config = dict(
    num_hidden_layers=8,
    hidden_size=768,
    num_attention_heads=6,
    num_key_value_heads=1,
    head_dim=128,
    intermediate_size=2048,
    vocab_size=32000,
    hidden_act='swiglu',
    norm='rmsnorm',
    norm_place='pre',
    norm_eps=1e-06,
    positions='rope',
    rope_theta=10000.0,
    rope_fraction=1.0,
    qk_norm=False,
    attn_scale=0.0884,
    bias='none',
    tie_word_embeddings=False,
    parallel_block=False,
    init='normal',
    init_std_qkv=0.0156,
    init_std_o=0.0,
    init_std_up=0.0156,
    init_std_down=0.0,
    optimizer='muon_variant',
    learning_rate=0.00784,
    lr_mult_o=3.0,
    lr_mult_down=0.7,
    lr_head=0.00415,
    max_grad_norm=1.0,
    warmup_steps=200,
    schedule='wsd',
    decay_fraction=0.692,
    decay_shape='sqrt',
    final_lr_fraction=0.1,
    batch_tokens=131072,
    max_seq_len=1024,
    doc_mask=True,
    train_tokens=1066000000,
    max_steps=8133,
    dataset='wikipedia_en',
)
MLP neurons of a small language model. Each row is named by its layer, matrix (gate and up: input weights) and neuron, and shows model dimensions 336-399. Each number is 200 + 40 x the weight over its row's rms, rounded and kept within 0 to 999. A neuron's up and down rows have the sign that makes its largest values positive.
A block is one neuron, or neurons of one layer that tend to fire together. After each block is what it responds to, as a language model described it from the Wikipedia text at the highest values.

L4.gate939,159,134,148,244,147,226,204,199,242,211,186,119,204,191,191,214,159,162,237,219,210,158,182,228,185,169,180,224,184,175,281,149,231,214,216,251,191,199,189,173,166,151,236,188,230,227,223,184,197,254,175,142,273,242,174,219,207,268,110,160,137,132,167,152
L4.up939,180,221,216,191,212,177,124,165,280,259,127,165,216,248,196,214,195,202,175,198,191,210,195,244,208,116,251,164,162,214,223,113,227,178,136,319,169,192,158,136,146,196,175,235,190,183,157,182,191,221,151,203,199,180,182,268,199,161,155,159,155,226,203,159
Number–unit name completions

L4.gate312,245,303,142,192,209,213,161,228,223,181,224,198,259,181,160,219,221,135,193,175,201,155,208,167,226,248,279,235,249,228,195,230,167,265,155,172,263,198,188,232,141,203,191,261,214,233,250,208,109,151,194,139,221,188,214,278,211,228,258,223,101,150,205,140
L4.up312,172,111,226,237,269,166,200,188,150,194,248,184,209,164,142,216,197,178,152,191,208,187,115,181,174,220,247,246,127,264,279,220,183,203,224,215,184,239,161,271,238,221,184,213,251,242,166,204,211,167,161,239,341,218,257,231,199,217,213,253,235,243,174,259
Goal-minute apostrophe

L5.gate321,205,210,184,228,203,227,96,132,195,234,162,160,87,241,168,184,199,140,128,163,157,193,233,184,192,190,164,255,167,174,140,245,294,186,142,220,187,222,252,281,237,202,223,135,197,237,218,182,164,244,227,200,244,303,211,205,156,178,204,274,187,211,181,202
L5.up321,141,182,221,138,250,231,211,182,252,181,210,239,197,155,193,258,151,261,208,180,244,269,168,159,194,236,202,194,211,197,178,241,193,235,221,190,180,264,235,240,184,199,255,190,187,160,245,150,156,260,160,171,182,267,216,310,212,207,218,216,248,204,236,213
L5.gate361,165,257,196,230,210,202,278,183,270,176,225,183,185,185,265,210,243,237,295,219,173,234,205,234,227,220,160,236,211,174,264,175,280,177,239,242,143,175,230,184,167,234,258,222,208,292,181,191,194,195,262,259,259,267,282,240,175,209,199,206,175,240,147,309
L5.up361,240,269,150,159,190,252,299,278,159,177,178,172,252,225,209,150,114,221,247,248,164,152,175,232,222,257,150,261,181,321,163,226,176,177,277,214,151,159,189,134,198,256,276,243,239,228,176,211,146,220,195,136,325,253,200,162,264,258,270,247,219,190,243,206
L5.gate575,158,128,253,165,273,143,188,151,126,204,218,168,203,150,178,251,259,216,179,163,160,183,246,186,190,284,210,225,211,222,173,227,196,175,154,192,292,213,216,201,194,222,172,187,195,280,199,171,216,214,179,220,216,209,228,87,210,199,228,297,157,195,115,292
L5.up575,99,262,264,183,237,131,233,222,235,246,177,176,153,222,214,177,220,239,164,147,179,189,276,129,209,227,188,184,208,168,196,175,112,180,304,219,288,215,145,217,239,212,249,233,232,206,246,173,207,147,130,161,107,178,226,195,230,214,206,199,207,175,171,183
L5.gate1068,193,144,168,217,235,199,199,113,130,236,241,219,184,176,275,217,259,222,174,221,222,241,266,177,249,188,218,258,228,221,217,214,200,183,180,201,205,272,205,206,260,204,228,207,172,250,167,216,207,265,134,173,155,177,178,141,199,234,202,149,266,173,157,219
L5.up1068,185,232,175,226,211,206,204,110,141,183,228,173,239,249,171,210,231,166,190,202,200,215,213,230,215,213,231,229,232,260,217,182,152,145,139,173,230,298,203,254,180,151,169,220,190,172,168,190,234,122,233,175,228,172,131,170,206,122,176,186,144,223,148,225
L5.gate1144,261,228,189,202,136,204,276,251,225,256,177,301,144,200,179,157,283,236,200,209,259,262,213,160,229,211,216,128,247,184,192,203,189,262,149,191,222,262,214,181,262,211,175,255,174,221,147,200,123,126,188,245,249,124,138,207,163,190,283,235,166,218,179,231
L5.up1144,183,221,249,141,181,211,275,217,184,195,165,206,150,157,186,193,204,158,209,176,252,245,179,168,233,258,145,196,186,187,225,155,223,182,175,128,178,166,192,221,240,185,273,132,175,200,147,137,264,187,140,203,140,184,209,139,239,287,156,246,247,226,206,233
L5.gate1502,201,234,227,210,102,189,238,248,185,193,138,170,185,236,211,261,198,206,182,145,226,139,247,285,256,124,175,185,235,187,158,179,184,203,247,140,232,213,290,224,228,184,191,197,243,282,245,252,206,136,212,239,164,199,165,232,165,155,334,169,160,198,171,232
L5.up1502,196,238,247,183,158,232,170,222,182,228,229,174,196,190,179,208,163,234,279,216,235,179,200,160,196,184,255,229,148,92,139,178,224,244,211,198,216,199,221,186,163,127,244,216,176,299,242,132,203,229,297,227,189,200,202,156,210,188,208,166,200,222,144,196
L5.gate1785,219,187,176,237,163,212,244,177,180,155,206,238,182,111,174,114,198,202,238,188,239,187,169,190,153,206,157,261,220,181,182,167,186,221,207,197,184,151,173,273,197,248,228,156,196,165,167,182,185,270,193,125,243,223,234,98,198,233,151,190,127,194,196,238
L5.up1785,125,167,175,151,162,189,237,205,199,141,191,205,192,144,206,169,208,216,182,168,249,205,222,143,222,146,243,171,239,211,271,255,267,181,220,204,186,275,191,148,177,199,170,175,197,223,186,268,119,250,183,183,223,173,148,203,99,173,246,189,181,195,213,268
L5.gate1808,179,216,255,202,219,263,186,216,248,244,212,187,200,163,142,207,208,223,189,158,182,199,303,196,258,203,201,126,247,180,283,207,245,190,250,240,276,218,149,181,148,216,219,215,102,234,164,225,191,187,202,199,248,190,137,201,189,153,248,234,170,233,248,232
L5.up1808,227,267,202,164,268,209,179,166,176,183,238,159,244,229,210,183,241,127,245,225,192,236,155,123,140,204,245,216,164,280,231,105,135,234,180,211,253,145,206,156,141,234,283,115,209,255,134,251,220,112,255,179,197,208,201,227,203,169,156,210,171,199,262,219
Light verbs before objects

L3.gate346,223,182,204,175,183,212,205,187,239,173,169,213,251,154,228,232,210,258,163,198,175,174,198,251,207,181,168,147,212,257,228,219,215,246,165,255,210,257,218,186,283,225,159,226,219,187,268,184,147,193,209,250,218,115,233,164,211,247,257,143,201,211,188,175
L3.up346,246,276,204,221,253,198,154,189,198,224,203,237,177,159,226,198,194,208,206,159,131,219,238,241,166,124,185,146,224,159,230,223,284,218,202,181,210,208,251,187,208,174,179,259,204,204,234,98,178,135,167,225,222,189,176,181,149,296,255,159,190,202,151,168
L3.gate1107,181,194,247,201,207,237,155,198,151,215,153,172,248,152,301,201,230,176,132,189,211,225,145,151,153,201,267,191,236,160,300,199,166,233,244,233,222,249,218,275,196,169,190,186,253,232,281,209,211,293,195,212,274,158,186,187,199,185,204,216,220,253,204,205
L3.up1107,181,176,228,191,219,212,248,213,233,180,214,199,176,243,185,192,222,174,189,204,174,250,145,191,129,197,170,224,233,206,227,217,241,148,198,181,251,224,204,181,197,191,202,175,130,172,205,212,189,127,233,169,158,189,196,205,227,208,169,183,210,169,220,231
L3.gate1316,179,174,204,203,196,295,237,179,280,239,196,184,197,145,211,186,200,155,264,173,139,186,146,213,140,219,227,161,256,223,173,207,208,160,184,191,172,175,221,237,255,146,165,247,205,259,145,261,237,227,212,172,253,178,212,209,225,237,215,174,189,223,167,148
L3.up1316,161,314,202,165,224,144,166,228,115,244,190,223,213,180,220,128,196,177,203,119,160,230,211,265,143,207,246,153,183,200,194,211,185,188,244,201,215,218,165,192,128,204,256,251,234,254,179,181,199,220,181,147,182,238,213,171,175,263,139,234,182,205,128,229
L3.gate1513,162,259,186,183,221,214,148,240,155,215,153,159,245,162,218,215,163,207,164,215,178,178,254,158,221,233,189,98,211,175,261,190,225,155,217,202,250,166,204,155,154,133,177,142,221,266,276,256,180,212,184,279,170,109,241,174,216,221,179,180,187,188,223,163
L3.up1513,240,287,273,233,143,148,132,174,65,208,235,176,179,116,258,249,171,269,256,141,235,177,193,177,235,219,138,297,196,218,257,192,218,185,217,223,209,148,205,148,207,254,219,252,234,127,193,148,209,220,190,205,276,224,179,227,207,223,238,243,184,234,153,217
L3.gate1594,185,179,204,164,157,230,256,168,211,236,154,230,148,196,152,170,206,142,221,242,198,172,264,189,194,298,169,197,160,216,208,229,193,269,192,241,254,198,147,213,113,226,212,235,199,231,263,113,261,158,184,167,210,152,130,172,204,249,195,208,142,282,152,167
L3.up1594,245,206,237,172,118,222,215,171,133,191,131,184,216,181,239,174,205,156,251,148,149,139,227,260,201,262,277,188,198,174,186,203,259,233,180,188,246,293,218,234,177,198,213,292,248,237,206,177,200,209,219,217,221,184,168,199,185,204,167,184,253,256,155,193
L3.gate1928,227,210,183,198,195,204,214,250,203,241,160,231,116,180,269,165,189,135,164,262,259,160,224,257,194,233,296,167,122,198,192,261,176,166,187,218,195,174,137,209,156,237,132,266,183,214,104,200,187,81,217,180,221,251,170,182,178,188,183,197,192,192,186,186
L3.up1928,193,215,158,233,171,255,223,169,211,225,247,193,193,154,156,265,172,220,201,163,151,235,201,209,223,184,251,158,208,177,201,227,169,158,138,197,188,248,259,170,212,160,175,247,149,274,206,121,205,151,162,224,207,243,235,127,222,178,174,191,169,178,174,159
L3.gate1942,171,183,98,173,250,166,239,170,204,191,210,184,152,178,207,161,178,187,104,213,115,220,165,188,115,247,259,167,226,249,160,202,202,206,154,191,190,228,187,265,222,264,234,146,161,175,282,215,254,218,173,157,164,208,184,146,191,192,210,150,183,228,191,168
L3.up1942,214,161,128,237,178,170,194,141,128,192,121,245,203,197,214,179,217,222,289,179,124,248,241,167,214,180,193,216,134,227,209,212,178,213,212,219,141,181,142,173,207,233,199,206,162,160,147,202,238,170,245,205,122,233,113,130,263,249,282,220,191,296,210,200
L3.gate1999,226,176,186,171,195,238,204,203,144,197,176,252,255,189,273,199,221,229,218,217,158,201,263,151,190,187,192,194,197,271,238,250,170,186,226,267,216,265,165,209,203,216,233,234,192,181,228,192,200,254,181,210,196,182,70,256,248,203,207,218,261,160,200,146
L3.up1999,194,162,236,89,275,193,232,215,176,165,203,208,145,206,249,183,235,164,248,235,173,215,214,225,180,241,150,172,155,172,227,147,177,226,224,173,151,169,136,290,189,252,183,143,155,245,224,188,223,205,142,183,212,215,185,241,119,194,269,250,165,282,214,191
Trailing number digits

L5.gate129,211,168,229,238,221,139,176,215,231,222,232,138,220,138,172,168,200,205,243,193,210,219,194,184,272,226,261,243,203,263,157,239,217,208,204,212,265,211,131,196,206,143,168,158,291,212,226,182,235,190,139,173,192,249,133,160,235,204,224,234,182,201,195,223
L5.up129,233,199,144,191,299,114,168,189,255,186,187,188,202,161,166,151,196,199,241,257,153,180,160,217,243,159,200,212,281,205,143,203,233,176,103,187,217,244,191,219,199,243,221,263,211,199,159,157,100,216,144,189,169,220,164,152,245,201,221,195,201,302,175,230
L5.gate323,166,211,210,251,215,174,171,190,197,196,148,200,234,231,200,192,223,169,201,136,208,195,192,276,202,142,212,159,169,199,223,211,180,146,178,212,225,189,222,207,211,192,181,120,96,145,225,203,203,205,181,147,205,183,231,253,187,209,123,176,137,139,230,208
L5.up323,190,177,277,218,160,151,134,78,296,170,161,190,140,287,194,155,211,158,177,223,144,253,189,224,161,269,178,208,186,207,202,258,216,164,212,236,259,190,159,207,232,254,221,228,200,280,224,174,211,250,252,225,118,206,202,217,245,155,149,254,246,225,249,167
L5.gate330,289,186,188,246,232,177,136,212,208,250,183,142,229,160,210,121,159,139,198,212,256,199,157,252,138,195,162,161,145,222,253,106,190,189,167,151,261,262,145,134,136,138,202,171,226,226,88,185,258,171,142,210,111,201,173,208,219,213,205,175,191,176,146,256
L5.up330,180,243,193,118,203,200,247,233,170,194,202,187,196,240,183,220,209,184,187,243,229,209,188,204,230,185,239,272,176,284,124,202,179,143,174,140,238,159,239,245,196,188,181,217,126,230,217,236,233,219,183,230,205,213,194,255,166,212,184,218,173,142,137,179
L5.gate408,154,180,201,230,219,249,167,189,195,212,185,102,168,192,234,286,247,146,174,171,235,229,199,196,210,269,169,166,173,157,241,227,224,194,103,202,232,164,222,242,221,209,260,176,151,194,231,183,232,194,252,228,178,164,196,229,214,186,212,155,224,227,178,210
L5.up408,257,298,200,156,193,158,194,263,202,159,247,184,291,219,149,240,192,143,191,269,165,158,144,235,233,175,259,168,239,264,259,224,207,213,172,180,296,202,176,255,200,249,253,146,248,236,177,193,240,165,149,169,106,229,154,196,199,183,182,105,211,179,185,219
L5.gate745,172,286,158,169,192,192,197,180,194,215,268,192,302,215,224,198,247,131,197,212,152,82,188,181,205,245,252,237,206,175,204,212,202,169,215,191,166,242,141,120,161,230,231,155,255,267,231,176,207,214,158,174,238,160,239,233,202,250,154,189,185,264,164,241
L5.up745,214,277,189,179,170,211,208,246,180,190,267,213,182,197,110,255,185,234,193,224,187,224,225,170,212,212,217,197,240,121,221,229,169,208,177,207,181,312,228,171,279,263,219,140,153,199,167,180,246,184,213,177,180,156,167,228,184,214,216,155,209,222,263,200
L5.gate928,149,182,204,139,143,183,195,241,212,267,211,281,201,238,175,186,176,261,188,144,138,215,160,184,202,288,279,158,218,217,218,214,204,263,211,180,255,204,208,227,284,210,149,205,248,209,134,154,281,236,176,152,202,186,128,187,250,180,226,237,232,207,165,210
L5.up928,153,197,170,171,159,207,216,143,267,243,267,183,250,242,227,152,195,153,113,236,203,256,185,185,158,162,148,212,217,173,193,218,198,204,242,246,202,248,185,176,225,204,246,142,181,174,123,170,187,250,216,206,168,234,177,172,251,282,163,180,220,194,155,164
L5.gate972,164,154,157,237,210,158,223,192,179,225,169,242,168,252,216,197,229,163,237,264,244,207,87,222,183,238,213,260,216,200,249,170,199,193,179,256,179,183,207,178,179,111,163,250,182,210,196,156,216,148,194,146,229,218,217,254,197,142,192,203,172,157,186,114
L5.up972,230,196,176,194,290,213,187,202,226,191,205,173,223,191,225,178,148,199,238,220,204,213,61,138,165,188,164,269,195,192,186,231,154,218,209,253,158,243,241,189,166,150,233,218,187,246,171,189,186,217,156,175,214,262,219,190,203,132,203,263,172,229,237,128
L5.gate1579,322,133,263,161,262,214,184,99,188,139,236,137,113,194,199,190,155,212,167,130,154,254,230,175,190,265,279,193,221,278,236,258,219,248,176,188,229,166,250,218,178,218,228,205,216,233,206,215,189,168,191,258,203,140,114,193,132,211,178,152,232,112,141,235
L5.up1579,220,250,152,196,202,187,231,198,265,244,171,201,205,182,261,159,120,206,193,187,184,239,176,154,263,291,177,205,168,279,167,217,167,245,150,163,241,229,191,213,183,270,221,236,197,215,205,177,187,220,213,203,142,170,225,223,256,181,148,114,223,143,183,241
Sports event table entries

L3.gate508,169,197,170,206,227,200,222,167,142,200,137,215,261,259,189,155,278,268,160,189,234,198,282,183,216,202,214,187,271,251,230,190,209,170,192,176,166,224,243,158,212,236,150,191,159,229,170,182,243,211,173,156,204,262,211,256,216,159,222,269,274,109,221,276
L3.up508,219,232,142,266,193,164,174,252,206,261,75,157,229,180,162,134,196,223,181,191,170,229,254,207,227,180,194,187,234,133,285,226,197,238,262,217,167,158,206,222,236,216,215,183,189,296,281,223,195,242,207,164,199,157,86,248,195,162,198,200,188,254,205,256
L3.gate719,203,173,222,122,242,161,151,204,227,196,137,217,193,240,189,222,167,159,188,250,211,205,157,185,235,148,139,266,199,193,183,223,121,231,161,182,121,177,173,202,169,145,176,153,258,203,193,190,242,229,144,230,238,247,158,215,136,234,128,118,140,196,172,279
L3.up719,210,169,133,235,255,177,238,116,216,191,197,271,173,317,159,194,309,195,120,211,217,184,170,190,181,211,118,115,131,169,174,188,198,224,218,213,224,174,142,188,211,215,189,159,171,238,238,265,235,252,220,217,200,228,193,211,193,175,246,260,219,220,185,139
L3.gate779,187,199,196,190,214,192,188,287,197,135,187,194,203,239,260,168,190,228,200,250,191,216,178,128,229,196,247,104,184,210,172,261,83,210,178,146,295,193,220,177,229,273,171,168,190,186,167,179,240,210,188,174,242,221,227,162,241,210,190,267,156,246,194,165
L3.up779,183,163,217,186,154,237,185,237,281,171,187,262,242,233,185,204,236,250,184,233,227,165,180,173,245,198,230,148,207,185,219,255,152,170,230,192,260,185,160,133,224,253,235,245,233,179,188,237,245,144,256,191,213,219,202,225,169,161,240,185,144,160,234,141
L3.gate871,216,265,177,208,189,204,209,185,180,231,180,211,270,203,195,108,155,209,108,158,152,150,125,138,231,177,185,177,167,303,226,153,232,221,169,245,106,166,182,180,146,185,240,148,204,187,248,176,218,231,191,132,221,233,220,139,151,162,224,233,104,288,117,253
L3.up871,243,250,238,139,207,172,228,197,218,198,205,266,149,252,193,191,202,206,181,224,217,141,182,252,144,214,172,125,207,159,165,234,234,137,135,156,249,306,142,136,219,205,160,276,176,259,147,210,179,233,174,221,178,175,169,196,194,199,161,254,157,141,156,305
L3.gate1198,237,204,195,158,166,194,210,245,233,161,258,153,238,252,163,183,175,292,220,238,137,227,143,200,86,182,175,120,276,154,216,216,213,173,193,233,228,247,239,193,220,172,210,199,147,225,280,161,176,192,220,219,224,173,248,183,200,265,172,167,251,131,208,155
L3.up1198,198,250,229,200,205,168,223,239,254,245,155,186,195,229,180,202,190,170,167,245,255,313,187,160,142,174,241,154,239,173,213,219,145,196,185,161,219,184,136,183,234,234,280,179,165,216,196,178,272,249,185,195,162,138,186,214,160,151,125,114,193,171,270,214
L3.gate1401,236,244,237,214,212,157,219,265,187,103,167,151,189,263,235,232,250,222,251,189,180,207,214,187,197,165,315,161,219,238,272,231,173,150,143,213,180,251,308,171,231,230,179,192,241,199,240,149,240,262,104,150,201,166,248,141,144,187,221,247,259,174,187,196
L3.up1401,250,181,196,256,187,232,233,235,211,193,176,211,166,240,170,288,152,234,285,215,160,211,260,165,194,213,220,181,225,174,187,204,182,200,210,219,226,177,181,159,227,223,169,171,214,207,156,168,193,283,231,238,260,145,164,168,264,257,229,235,163,227,237,169
L3.gate1894,265,173,157,219,216,132,203,155,147,243,217,184,235,176,205,106,191,233,171,235,168,220,182,170,158,210,219,177,192,209,198,206,134,117,207,209,210,242,247,243,174,206,222,217,161,223,184,182,200,165,221,209,207,221,147,223,162,264,261,242,185,252,220,241
L3.up1894,283,206,161,218,152,197,184,114,145,221,166,214,213,193,185,297,193,136,182,214,226,226,171,189,182,187,235,193,253,203,157,262,173,166,207,184,180,200,212,176,223,239,194,257,242,211,195,138,278,204,199,162,148,157,193,124,187,158,241,184,227,211,267,219
L3.gate1976,240,222,197,188,254,208,213,230,170,163,137,313,155,243,211,205,167,203,191,239,242,158,241,207,149,208,229,166,193,141,292,185,222,150,174,167,214,234,180,212,166,163,186,230,159,263,251,195,212,136,164,166,162,196,216,283,171,207,233,183,245,155,175,239
L3.up1976,194,190,152,149,199,186,174,261,170,149,229,168,218,170,205,223,211,227,160,160,167,170,189,190,165,178,152,183,221,188,219,186,274,210,229,213,136,206,213,172,229,213,160,259,169,213,238,178,194,213,255,168,133,189,165,239,216,179,201,228,206,226,181,149
Apostrophe as minute mark

L4.gate528,173,220,124,236,189,223,262,219,186,230,228,248,208,154,210,235,245,239,219,213,173,246,167,197,160,265,218,160,211,236,192,233,249,241,199,190,215,162,201,156,277,202,225,194,240,194,219,178,213,270,219,192,260,235,245,193,203,241,197,213,149,164,201,154
L4.up528,157,291,245,173,153,200,203,168,218,161,177,238,129,177,164,183,242,205,211,184,210,277,152,248,238,169,190,177,154,262,162,236,237,182,206,151,252,228,155,159,250,228,200,227,192,234,254,221,202,249,224,93,200,251,201,230,231,198,188,199,163,191,248,204
Idiom-opening verbs